python train.py --num_attention_heads=3 --learning_rate=0.00136 --train_tokens=410600000
MLP neurons of a small language model. Each row is named by its layer, matrix (gate and up: input weights) and neuron, and shows model dimensions 144-207. Each number is 200 + 40 x the weight over its row's rms, rounded and kept within 0 to 999. A neuron's up and down rows have the sign that makes its largest values positive.
After each neuron's rows, "fires on" lists the tokens most often at its 100 highest values on Wikipedia text that the model never trained on; "fires in" lists the words (lower case) most often at its 100 highest values on Wikipedia text that the model never trained on.

L2.gate17,270,212,199,164,243,281,179,131,186,210,312,187,205,207,261,223,255,209,275,223,224,276,231,195,190,261,159,172,201,173,231,121,184,202,219,224,231,201,238,242,155,273,233,237,142,201,138,165,197,236,210,199,194,126,216,344,189,166,184,250,231,146,270,177
L2.up17,189,134,216,180,200,191,232,154,246,194,217,136,248,234,173,248,232,208,247,158,201,208,170,170,178,184,212,202,150,218,169,237,221,232,254,127,194,141,220,153,227,224,194,143,194,213,195,190,295,221,217,177,111,212,166,163,291,230,258,216,168,209,192,199
fires on: "'s", " in", " record", " All", "M", " at"
fires in: "s", "in", "record", "fm", "at", "all"

L7.gate472,186,211,196,164,210,210,194,170,169,169,168,195,138,214,303,198,170,143,144,203,182,268,198,194,182,185,198,221,121,227,167,138,193,189,161,105,218,236,183,218,205,243,270,223,135,269,260,175,157,174,270,227,203,173,201,167,168,160,190,172,226,187,182,180
L7.up472,281,175,239,182,148,119,272,213,186,211,198,163,154,198,148,169,154,240,196,200,163,160,197,190,227,246,207,207,239,188,257,160,195,167,214,208,202,176,229,211,207,196,181,221,179,201,133,233,172,215,167,244,162,233,261,191,290,217,161,211,224,228,160,192
fires on: " and"
fires in: "and"

L7.gate268,185,236,160,195,237,216,167,262,218,188,186,252,234,211,206,159,196,210,174,232,173,145,140,243,169,238,251,281,209,220,217,130,173,96,222,220,240,182,240,208,186,178,164,244,205,216,150,196,255,227,207,128,245,136,206,219,152,160,180,198,200,175,216,174
L7.up268,209,240,189,157,236,119,94,264,222,202,211,229,192,229,162,167,196,194,177,191,179,233,208,233,197,173,251,193,222,171,175,183,223,200,214,139,225,229,114,199,213,158,177,188,163,248,192,216,155,260,205,142,208,182,149,251,212,178,215,179,145,132,190,155
fires on: " a", "d", "r"
fires in: "a"

L5.gate771,212,233,199,199,158,234,221,145,158,165,207,181,254,119,154,226,191,195,109,264,218,209,248,229,48,180,196,290,194,267,227,177,235,153,190,109,257,213,191,193,142,152,152,349,186,168,212,210,152,206,229,152,199,142,223,180,187,209,204,221,144,226,225,265
L5.up771,201,230,96,240,160,253,94,193,187,197,136,184,264,267,219,225,216,204,262,227,185,208,253,230,234,204,165,180,221,190,273,145,218,212,138,209,187,168,209,197,203,209,227,164,229,269,154,267,131,165,178,148,185,225,188,124,262,218,186,150,187,269,201,198
fires on: " in", " to", " into", " at", " of", "es"
fires in: "in", "to", "into", "at", "of", "goes"

L2.gate839,183,223,265,197,176,214,222,206,205,228,270,221,176,202,209,242,197,134,249,240,146,209,194,224,217,239,155,194,158,159,291,246,234,237,197,224,224,259,161,203,172,210,178,203,205,224,90,262,173,176,137,161,213,157,216,235,134,129,201,125,153,210,245,175
L2.up839,218,176,251,123,117,120,160,203,226,164,183,208,280,194,190,183,162,218,187,151,169,182,242,172,210,189,225,155,177,264,209,210,298,210,262,115,221,251,189,191,151,200,269,209,200,166,209,195,197,206,224,193,211,255,214,247,203,164,178,126,146,232,240,240
fires on: " of"
fires in: "of"

L5.gate57,200,234,172,199,209,238,261,248,217,241,265,224,194,139,165,172,117,297,170,229,184,230,216,178,216,153,136,190,140,201,199,211,209,218,190,210,222,198,189,175,186,195,102,210,187,158,137,195,219,186,166,195,192,141,232,169,199,233,243,251,242,135,164,184
L5.up57,165,98,166,169,257,210,240,170,211,202,204,188,221,243,185,236,206,213,171,203,208,162,168,276,162,236,181,153,140,260,184,215,216,174,158,222,210,183,215,214,216,180,158,288,196,237,160,249,254,197,204,173,239,194,261,62,224,277,175,270,203,231,139,207
fires on: " as", " with", " at", " in"
fires in: "as", "with", "at", "in", "for", "by"

L7.gate938,268,216,229,162,141,210,236,251,220,146,223,192,189,106,213,173,137,243,151,206,231,209,175,207,153,222,157,134,201,237,236,223,178,177,183,275,232,239,180,241,208,167,65,178,111,245,192,206,165,240,174,126,208,172,207,295,153,176,184,193,271,137,225,243
L7.up938,141,141,171,167,250,129,127,215,229,123,141,195,215,221,168,291,191,171,181,178,218,223,212,182,231,201,250,194,185,263,181,139,239,156,167,236,168,210,193,290,268,239,182,165,154,152,227,131,153,175,136,228,176,186,156,215,178,217,195,195,206,242,172,185
fires on: " the", " a", " album", " of"
fires in: "the", "a", "album", "of"

L5.gate908,200,291,174,192,192,175,182,163,220,163,201,227,186,205,183,184,208,204,149,233,194,289,209,217,242,205,222,224,148,240,146,192,293,164,182,146,232,184,245,195,189,153,179,165,210,150,263,199,122,217,135,189,177,263,188,257,177,182,166,221,180,220,183,225
L5.up908,195,192,206,190,231,160,179,203,213,213,283,225,239,129,145,183,203,145,284,176,226,193,241,176,140,174,147,192,163,227,253,121,187,275,218,235,199,206,171,199,250,188,203,148,168,272,286,176,257,269,187,204,197,196,249,136,178,208,166,232,221,202,183,252
fires on: " in", " at", " for", " the", " his", " from"
fires in: "in", "at", "for", "the", "his", "from"

L7.gate328,222,210,287,199,143,216,220,184,213,201,202,208,174,145,232,244,248,131,154,279,197,268,169,223,197,165,195,231,227,222,260,247,285,265,111,157,172,210,154,169,162,236,140,183,161,270,191,268,217,117,220,227,186,130,175,227,248,192,145,165,190,212,178,134
L7.up328,212,195,174,219,228,254,188,162,189,190,226,210,224,215,152,253,148,104,250,234,169,192,283,185,297,195,194,158,279,197,168,176,210,228,206,235,272,129,228,166,230,160,221,182,177,229,237,187,229,164,195,192,293,201,213,242,240,148,257,98,173,236,220,160
fires on: " to", " of", " not"
fires in: "to", "of", "not"

L5.gate807,240,271,173,163,74,209,316,211,175,205,265,231,187,186,185,228,189,183,212,203,176,174,182,252,142,221,93,164,223,260,205,175,154,225,215,190,225,307,194,212,227,172,166,199,191,271,214,218,147,178,185,241,229,127,160,225,184,240,211,269,248,193,135,204
L5.up807,170,155,179,251,207,216,194,217,217,218,173,187,182,151,211,252,205,170,218,233,213,187,254,201,204,140,214,234,172,275,188,116,154,278,211,159,167,191,177,217,155,157,157,222,177,227,289,172,217,115,220,179,158,182,208,237,224,202,215,234,210,243,182,190
fires on: " first", "'s", " of", " final", " vict", "nal"
fires in: "first", "s", "of", "final", "paternal"

L7.gate259,198,176,285,209,156,166,166,221,162,166,192,234,176,222,240,186,232,187,160,232,221,186,142,250,114,273,158,186,258,212,250,188,280,299,180,222,216,202,228,272,146,127,193,225,215,222,242,198,138,161,248,252,229,206,150,271,246,199,233,239,238,174,201,149
L7.up259,185,254,151,208,230,269,172,198,154,200,237,227,201,220,269,246,159,212,185,215,171,260,179,292,187,198,167,193,192,178,130,162,217,239,156,178,199,158,191,212,166,216,191,217,172,84,130,237,196,228,246,180,220,231,162,230,197,218,179,197,197,213,212,208
fires on: " December", " March", " January", " Command", "est", " August"
fires in: "december", "march", "january", "command", "august", "found"

L2.gate264,209,190,229,236,251,250,208,188,168,252,194,230,176,105,198,210,173,212,244,231,196,160,211,117,229,243,190,154,189,282,161,221,226,211,266,201,180,168,205,194,197,273,249,145,146,242,289,233,223,237,215,174,207,141,230,241,212,208,142,245,239,128,202,151
L2.up264,196,217,174,198,205,305,213,226,186,221,206,198,235,152,209,98,206,235,206,196,202,253,211,112,217,103,258,139,132,226,205,167,229,310,144,208,163,250,146,256,163,218,214,271,160,141,107,181,234,142,251,230,222,212,139,306,191,148,189,159,186,135,276,154
fires on: " to", "ite", " with", " up", " between", " both"
fires in: "to", "opposite", "with", "up", "between", "both"

L5.gate887,192,268,263,148,280,226,166,190,185,271,196,244,189,190,172,175,255,233,154,253,196,187,207,177,146,159,211,305,200,176,174,194,206,224,199,111,228,251,162,147,159,290,154,163,183,212,238,233,242,217,176,145,177,215,121,285,155,175,235,173,239,237,199,203
L5.up887,247,207,167,125,235,164,199,234,261,201,246,189,251,209,155,194,259,226,211,181,146,174,214,197,143,201,178,149,262,225,210,209,170,154,211,146,142,200,113,233,313,182,171,178,222,152,131,152,181,220,172,186,209,215,196,169,177,199,209,206,244,158,203,216
fires on: " a", " an", "'s", " league"
fires in: "a", "an", "league", "s"

L2.gate370,194,176,234,175,206,103,154,126,168,204,168,174,260,159,208,264,155,63,243,198,227,220,211,232,223,98,226,200,262,279,212,222,187,197,249,203,239,216,174,247,153,192,208,193,218,145,137,212,259,167,122,235,247,171,167,165,132,185,246,191,233,149,225,311
L2.up370,227,204,150,171,179,129,153,198,231,212,276,166,276,225,180,174,111,201,242,226,218,231,244,184,270,169,246,193,251,223,212,271,168,193,281,206,182,219,154,223,200,133,184,115,151,186,226,166,313,254,201,216,182,132,234,209,196,134,178,257,137,169,230,264
fires on: " such", " known", " same", "ed", " described", " far"
fires in: "such", "known", "same", "described", "far"

L7.gate27,130,256,205,96,154,175,225,189,237,216,201,192,196,288,237,205,206,211,233,200,232,241,241,178,166,231,221,155,198,204,235,167,176,237,212,183,175,263,157,201,194,205,186,143,169,166,215,196,166,200,136,175,180,181,200,249,248,137,181,254,213,210,159,232
L7.up27,212,290,183,115,180,186,176,188,206,200,192,253,256,222,216,113,220,129,228,175,210,172,220,204,141,191,258,186,158,239,146,187,191,261,151,207,188,169,189,193,212,133,198,156,177,161,254,125,242,201,248,185,193,165,239,203,238,183,192,226,151,200,136,297
fires on: " by", " to", " at", " under", " in"
fires in: "by", "to", "at", "in", "under"

L2.gate355,190,205,189,151,254,307,110,293,199,276,219,199,221,126,237,170,181,174,106,240,204,194,278,208,192,176,149,218,173,209,164,199,191,223,165,164,219,197,139,205,150,243,159,260,192,249,225,173,211,241,312,167,207,55,197,192,92,164,181,205,192,218,202,233
L2.up355,239,261,152,211,94,219,156,169,181,213,129,193,255,194,146,259,227,157,219,193,177,268,150,232,250,167,185,185,211,211,195,188,203,163,247,81,174,187,195,182,206,170,169,158,229,228,194,177,260,250,196,237,161,152,165,109,199,159,213,183,122,236,209,146
fires on: " to", " the", " of", "ol", "f", "k"
fires in: "to", "the", "of", "norfolk", "far"

L2.gate482,236,186,230,122,114,175,190,196,135,233,213,161,219,233,248,216,170,175,219,233,191,275,197,119,169,226,266,232,275,212,256,248,138,145,148,218,211,196,138,150,163,157,147,262,113,208,190,256,197,152,222,190,205,172,184,151,141,195,162,254,192,83,235,250
L2.up482,194,185,308,168,248,175,141,216,131,181,221,148,193,254,266,166,198,214,167,241,199,223,173,173,168,188,251,178,176,151,240,273,147,177,165,201,210,194,257,218,188,141,188,206,209,84,137,189,210,177,261,250,250,236,201,177,165,164,247,207,193,141,190,166
fires on: " named", " known", "ed", " described", " called", " as"
fires in: "known", "named", "described", "called", "as", "popular"

L2.gate798,278,219,204,232,181,195,181,181,147,238,225,174,248,225,173,220,235,174,192,221,177,208,217,209,269,228,136,142,270,202,229,176,161,233,192,161,233,267,146,159,140,196,162,245,203,347,156,290,210,148,193,119,222,92,222,203,207,280,251,223,194,237,238,138
L2.up798,191,218,146,210,128,152,201,107,229,191,192,228,235,234,179,227,153,145,204,180,244,174,173,263,215,233,237,149,187,97,141,245,178,208,154,182,191,311,183,282,224,266,184,153,230,257,238,247,150,205,221,196,180,166,180,237,132,154,195,241,167,249,203,170
fires on: " of", " own", " de"
fires in: "of", "own", "de"

L2.gate93,212,198,184,178,209,183,133,205,229,190,141,212,193,220,184,186,199,195,158,208,181,130,141,139,200,218,192,119,241,244,214,118,175,245,140,267,173,223,194,124,187,161,189,229,206,249,181,175,166,201,236,192,198,173,211,264,194,160,243,268,257,197,165,185
L2.up93,257,220,240,202,175,205,141,252,236,212,232,187,219,104,230,158,206,297,185,198,174,170,200,153,116,294,206,278,170,160,130,177,184,249,205,184,208,222,128,206,197,214,220,135,140,284,241,153,144,204,219,210,177,208,237,302,180,214,187,152,239,129,220,188
fires on: " a", " of", " opp"
fires in: "a", "of", "opposite"

L5.gate444,189,196,215,222,125,124,187,185,246,233,240,237,250,213,213,267,176,114,198,269,215,199,245,242,203,192,221,197,234,208,163,195,129,224,158,174,219,199,142,198,174,124,130,224,216,168,248,167,151,141,216,208,247,196,202,152,162,136,207,140,151,260,181,182
L5.up444,255,272,222,163,237,230,140,160,234,164,130,133,190,176,219,213,187,172,168,183,122,202,227,178,143,232,200,268,312,75,260,181,216,178,243,201,226,116,114,230,158,203,209,156,246,159,211,197,89,117,217,167,177,155,218,185,255,210,143,209,223,210,155,218
fires on: " in", " of", " cam", "on", "c"
fires in: "in", "of", "camel"

L2.gate1001,214,244,194,221,264,183,196,228,169,163,248,236,200,152,258,234,151,221,165,198,199,151,218,175,181,212,198,223,186,238,206,232,312,183,196,205,241,186,174,223,193,217,164,229,218,217,108,289,136,191,154,236,253,208,159,239,226,187,243,149,171,211,158,223
L2.up1001,250,217,194,222,131,175,185,188,218,228,283,179,227,113,200,172,183,187,190,222,226,121,232,257,250,159,211,131,272,239,109,119,162,224,160,192,177,120,177,161,242,209,242,231,274,175,176,212,232,187,311,171,218,244,154,243,301,200,228,192,163,207,192,195
fires on: " March", " May", " December", "un", " fun", " November"
fires in: "march", "may", "december", "born", "november"

L2.gate884,205,293,139,221,230,212,173,182,108,241,122,242,200,175,236,193,173,209,179,266,185,244,202,120,146,80,156,198,211,192,219,225,313,190,192,182,218,155,160,273,164,219,119,235,201,192,188,252,136,190,221,207,180,213,158,253,176,154,226,185,201,170,164,198
L2.up884,192,212,156,260,128,221,165,188,179,313,187,190,221,260,280,188,226,196,211,207,177,190,204,197,201,204,132,189,194,99,282,165,136,179,216,150,189,137,159,207,215,163,199,231,271,191,218,166,221,202,217,164,185,220,239,264,209,171,243,194,228,175,206,191
fires on: " can", " to", " Can", "ll", " not", " cal"
fires in: "can", "to", "ll", "not", "canal"

L5.gate116,235,242,230,143,193,230,134,219,211,234,156,233,291,151,205,197,212,154,189,241,233,226,171,186,137,162,166,156,201,176,165,230,238,167,118,185,152,252,159,227,186,219,227,202,215,235,174,196,155,159,308,152,199,208,130,208,225,142,270,232,219,222,182,231
L5.up116,211,254,219,143,146,191,209,229,179,146,192,223,205,176,135,214,217,201,161,181,189,264,110,244,207,118,193,226,190,155,193,215,86,217,173,170,235,142,185,226,190,175,149,137,129,148,263,171,234,210,167,204,171,214,239,230,205,187,177,178,121,185,216,221
fires on: " a", " was", " of", "O"
fires in: "a", "was", "of", "paok", "aops"

L5.gate667,237,248,197,166,205,196,298,232,148,259,215,225,243,222,132,237,187,219,221,215,142,246,176,171,192,217,223,145,147,204,224,276,226,192,205,194,207,161,272,119,171,231,169,165,216,160,275,152,165,248,206,206,202,203,199,200,148,218,223,204,191,226,260,132
L5.up667,209,179,273,188,198,218,230,156,195,203,218,222,192,210,190,219,207,169,245,193,178,265,195,96,175,282,179,190,232,211,207,221,184,293,142,194,165,209,160,246,227,236,251,205,213,203,226,143,172,206,176,229,204,164,226,197,187,223,153,206,197,201,273,215
fires on: " of", " for", " with", "s", " to"
fires in: "of", "for", "with", "to", "hosts", "founded"

L2.gate377,187,254,216,198,162,308,168,165,223,220,253,177,194,240,154,203,209,227,216,213,228,182,171,155,233,153,94,203,167,257,295,203,278,208,203,273,192,254,208,228,235,271,147,187,220,245,256,215,172,151,251,177,153,251,73,224,134,153,224,187,167,161,209,187
L2.up377,170,184,202,204,186,188,199,124,187,164,238,201,182,204,183,134,249,208,223,189,211,140,196,235,216,133,166,134,197,217,188,158,177,219,216,171,156,177,151,214,179,163,256,239,210,230,251,193,139,147,184,156,152,187,132,226,179,146,271,176,170,146,165,216
fires on: " to", " We", "3", " you", " we", "I"
fires in: "to", "we", "you", "i", "unable"

L7.gate224,214,208,188,157,130,259,168,197,202,251,219,155,207,207,206,173,216,162,235,263,207,218,188,199,190,270,149,147,298,207,207,149,117,195,201,255,238,182,208,227,202,150,163,147,193,174,203,227,207,211,233,140,223,204,167,245,217,179,210,265,147,177,202,166
L7.up224,201,254,158,190,216,216,208,152,227,215,193,185,212,261,232,125,176,201,216,154,205,209,217,221,224,249,152,169,249,259,193,191,247,223,237,271,172,189,206,223,238,170,205,160,200,200,212,231,104,197,210,166,214,247,103,234,252,224,162,153,165,203,174,170
fires on: " was", " on", " made", " first", " also", " his"
fires in: "was", "on", "made", "first", "also", "his"

L7.gate830,209,188,203,203,188,264,184,229,202,194,194,225,188,148,149,225,197,187,215,249,249,147,203,262,211,219,206,175,234,209,273,220,197,162,207,189,220,193,201,195,189,232,143,228,156,162,209,174,149,242,177,114,164,160,229,211,213,196,270,194,260,279,143,156
L7.up830,238,303,222,173,212,265,167,230,186,186,104,224,200,118,216,192,193,213,208,187,178,212,152,232,209,187,211,206,213,183,160,253,257,148,167,257,208,197,165,168,171,141,196,230,224,195,221,220,176,207,123,237,184,171,107,206,217,191,215,218,197,243,120,206
fires on: " the", " a", " The", "The", "T", "F"
fires in: "the", "a", "farmer"

L7.gate349,225,208,253,183,234,254,252,272,137,231,195,97,218,217,264,254,211,121,204,224,200,197,203,205,131,252,76,200,205,163,189,234,175,236,158,187,264,207,208,207,191,255,159,217,222,176,288,198,147,152,174,230,191,252,222,182,178,180,202,169,175,238,157,188
L7.up349,239,162,232,195,236,141,236,233,123,179,160,178,114,239,162,198,192,215,223,204,230,198,252,242,210,298,234,220,207,217,285,154,338,254,189,168,202,153,217,204,290,292,183,193,180,178,160,216,176,171,175,238,140,188,123,176,159,141,215,232,180,207,188,132
fires on: " and", " or"
fires in: "and", "or"

L5.gate20,200,269,146,201,219,187,255,249,152,209,197,179,214,216,183,245,147,240,207,236,122,206,202,200,208,200,151,131,208,198,212,231,229,232,200,223,188,200,188,220,196,236,220,159,222,194,199,242,260,233,257,194,169,249,231,214,201,112,130,201,153,151,196,204
L5.up20,146,188,233,208,168,262,174,214,224,282,138,158,260,151,167,200,223,212,210,211,210,191,251,164,229,182,188,178,237,161,142,187,135,270,226,212,161,139,221,247,281,137,230,219,194,177,252,237,237,185,252,218,244,229,242,196,219,163,210,253,140,161,260,172
fires on: " in", " on", " for", " to", " of"
fires in: "in", "on", "for", "to", "of"

L7.gate183,241,203,180,117,242,221,205,142,169,145,236,208,170,89,130,220,245,271,213,242,194,207,158,208,191,199,165,246,165,164,182,243,118,245,194,220,270,245,163,216,200,217,168,160,158,229,216,248,197,256,175,188,172,147,205,156,189,109,257,170,222,263,138,236
L7.up183,181,100,232,241,154,242,117,201,182,89,212,254,202,139,191,236,210,260,148,205,155,148,202,195,275,215,202,200,193,230,137,301,215,183,221,171,198,240,166,125,165,247,258,264,178,172,240,184,146,219,229,237,321,225,153,234,206,202,165,246,147,279,193,169
fires on: " a", " two"
fires in: "a", "two"

L5.gate857,223,312,204,183,229,186,221,171,193,208,186,211,196,165,196,231,205,84,262,223,198,178,212,224,267,264,196,181,249,247,227,131,221,268,290,206,196,154,187,214,195,260,129,195,188,247,203,227,165,177,187,230,228,179,102,259,162,212,206,213,169,170,280,279
L5.up857,180,163,233,132,264,176,191,183,194,203,190,203,146,243,174,161,236,193,156,211,163,149,118,186,209,145,306,216,177,165,156,174,169,218,164,150,164,192,158,123,223,158,170,195,179,179,204,163,179,169,179,256,235,130,234,120,92,131,200,252,93,172,183,163
fires on: " first", " only", " no", " second", "est", " same"
fires in: "first", "only", "no", "second", "same", "third"

L7.gate940,219,166,148,138,224,212,213,220,251,157,120,220,238,164,209,200,170,193,106,207,213,234,243,137,204,189,205,195,264,204,118,162,146,131,201,129,260,176,149,208,260,248,189,139,196,228,255,179,238,195,174,195,224,135,239,193,134,120,224,235,178,274,155,274
L7.up940,241,233,205,113,191,193,234,140,146,213,175,219,121,177,190,167,202,150,169,164,240,260,106,171,277,204,124,229,214,208,235,267,178,216,182,237,299,238,212,186,200,219,169,237,170,211,225,236,221,270,272,210,257,253,219,217,215,264,181,163,197,155,245,190
fires on: " a", " an", " and"
fires in: "a", "an", "and"

L7.gate325,236,229,187,288,128,247,203,120,179,148,267,278,216,200,189,219,228,214,211,260,199,265,194,101,212,231,159,206,228,226,244,183,213,269,128,214,182,213,134,186,172,188,126,188,150,174,151,209,210,241,162,177,221,142,151,210,194,145,181,240,188,220,209,203
L7.up325,125,190,164,250,266,236,184,140,157,213,160,256,171,194,154,221,197,223,125,205,199,207,290,158,221,226,140,150,219,197,222,179,229,164,222,136,220,209,230,186,183,200,234,213,237,240,163,237,225,185,199,158,209,154,155,239,245,188,187,211,200,189,190,255
fires on: " of", " and", " for"
fires in: "of", "and", "for"

L2.gate57,242,285,168,188,188,200,161,179,172,244,234,189,248,169,214,179,159,151,262,214,206,221,175,137,196,166,182,141,171,213,235,149,264,207,239,193,178,197,178,259,144,213,186,214,134,189,247,207,190,138,162,200,129,167,135,219,154,139,183,263,194,111,129,250
L2.up57,196,276,167,221,214,229,151,203,199,203,211,175,201,174,216,108,246,203,205,178,194,197,223,140,187,137,212,208,146,183,221,112,187,257,239,188,194,84,244,170,164,178,190,209,186,225,289,153,200,145,142,148,175,199,210,241,159,181,223,176,215,169,163,130
fires on: " to", " To"
fires in: "to"

L7.gate960,196,237,235,195,242,209,156,192,243,179,285,248,238,222,246,227,245,190,275,248,200,169,173,199,184,132,196,176,251,214,252,194,179,210,158,219,175,216,136,194,152,241,194,194,223,143,179,219,162,194,110,207,243,209,184,263,179,202,159,226,156,266,196,202
L7.up960,242,214,179,173,246,234,118,204,214,228,115,210,317,163,232,244,227,247,228,215,141,103,204,200,212,243,207,215,216,228,131,126,193,164,196,221,206,176,171,206,229,209,210,249,226,207,282,150,182,278,176,245,244,198,122,226,249,184,230,228,226,158,204,162
fires on: " the", " a", " that", " on", " to", " which"
fires in: "the", "a", "that", "on", "to", "which"

L5.gate31,291,196,170,185,166,236,143,234,164,253,185,216,243,191,227,205,222,168,245,205,193,211,191,138,235,141,207,255,167,282,170,174,249,160,256,124,138,174,183,174,273,155,208,131,153,219,250,168,218,160,189,171,163,164,124,227,156,200,256,239,175,228,161,246
L5.up31,186,214,149,218,212,188,274,157,194,91,204,211,190,201,305,194,158,124,166,236,168,158,218,247,169,216,249,148,163,216,166,209,175,247,240,223,165,173,170,189,212,225,220,235,190,199,122,195,156,165,140,267,268,184,146,242,170,173,159,255,155,224,180,182
fires on: " at", " some", " over", " only", " about", " no"
fires in: "at", "some", "only", "about", "over", "no"

L5.gate959,238,198,172,204,172,281,177,128,228,193,92,231,192,216,175,191,136,183,271,244,189,240,197,194,206,199,133,233,167,232,304,263,185,182,174,179,190,242,216,201,144,196,158,279,122,246,194,203,245,272,204,151,233,147,87,118,242,223,183,238,214,169,163,268
L5.up959,183,222,156,266,128,265,188,244,211,149,158,147,193,119,220,119,226,232,236,263,180,224,156,257,258,184,190,209,175,235,243,269,221,170,209,178,99,230,219,110,128,163,168,194,185,195,228,183,221,218,229,181,155,216,117,216,245,201,133,145,125,185,129,280
fires on: " with", "2", "1", "b", "ir", "ab"
fires in: "with"

L5.gate87,216,195,153,198,228,192,211,186,220,199,209,213,171,233,185,149,211,130,245,222,222,179,226,193,176,167,170,128,172,199,187,150,208,206,194,231,95,210,176,154,181,234,199,169,212,205,204,270,250,195,169,188,194,182,177,249,215,237,231,250,176,142,216,195
L5.up87,187,223,217,214,153,255,97,152,208,113,204,119,192,218,149,193,183,203,218,210,217,185,210,271,216,92,178,215,255,223,208,187,222,137,229,259,148,171,212,180,203,183,196,183,179,197,292,271,169,246,201,243,186,270,165,206,297,209,182,206,234,215,158,175
fires on: " with", " g"
fires in: "with"

L7.gate503,173,279,178,140,150,212,150,193,206,215,199,203,186,141,243,225,169,197,109,219,176,271,167,238,234,137,195,197,181,213,226,173,250,225,155,207,215,276,250,186,231,221,263,196,172,217,202,214,181,235,170,216,202,157,253,247,178,223,154,240,191,227,115,146
L7.up503,221,187,228,156,249,258,257,268,146,210,169,142,269,170,257,209,144,210,161,250,173,219,159,226,198,131,169,178,162,247,169,168,209,187,246,248,144,219,149,187,201,232,240,178,164,206,336,201,170,271,215,152,244,217,201,197,240,205,168,195,191,227,133,209
fires on: " had", " has", " have", " and", " having", " to"
fires in: "had", "has", "have", "and", "having", "to"

L2.gate565,231,205,225,174,159,226,246,193,223,223,212,199,156,133,180,198,148,265,140,242,195,275,99,186,181,214,111,217,206,195,176,187,170,219,171,181,266,191,152,166,118,224,150,154,175,226,255,199,229,145,276,202,175,124,118,270,187,134,137,278,174,174,173,250
L2.up565,177,226,233,184,227,232,206,165,198,266,147,168,178,226,217,183,273,189,256,155,184,158,182,189,126,233,178,176,181,184,191,127,206,249,250,255,252,169,151,223,122,248,209,209,179,237,218,213,129,244,178,193,330,151,243,249,179,181,223,228,131,247,225,159
fires on: " of", " and", "'s", " with", " to"
fires in: "of", "and", "s", "with", "to"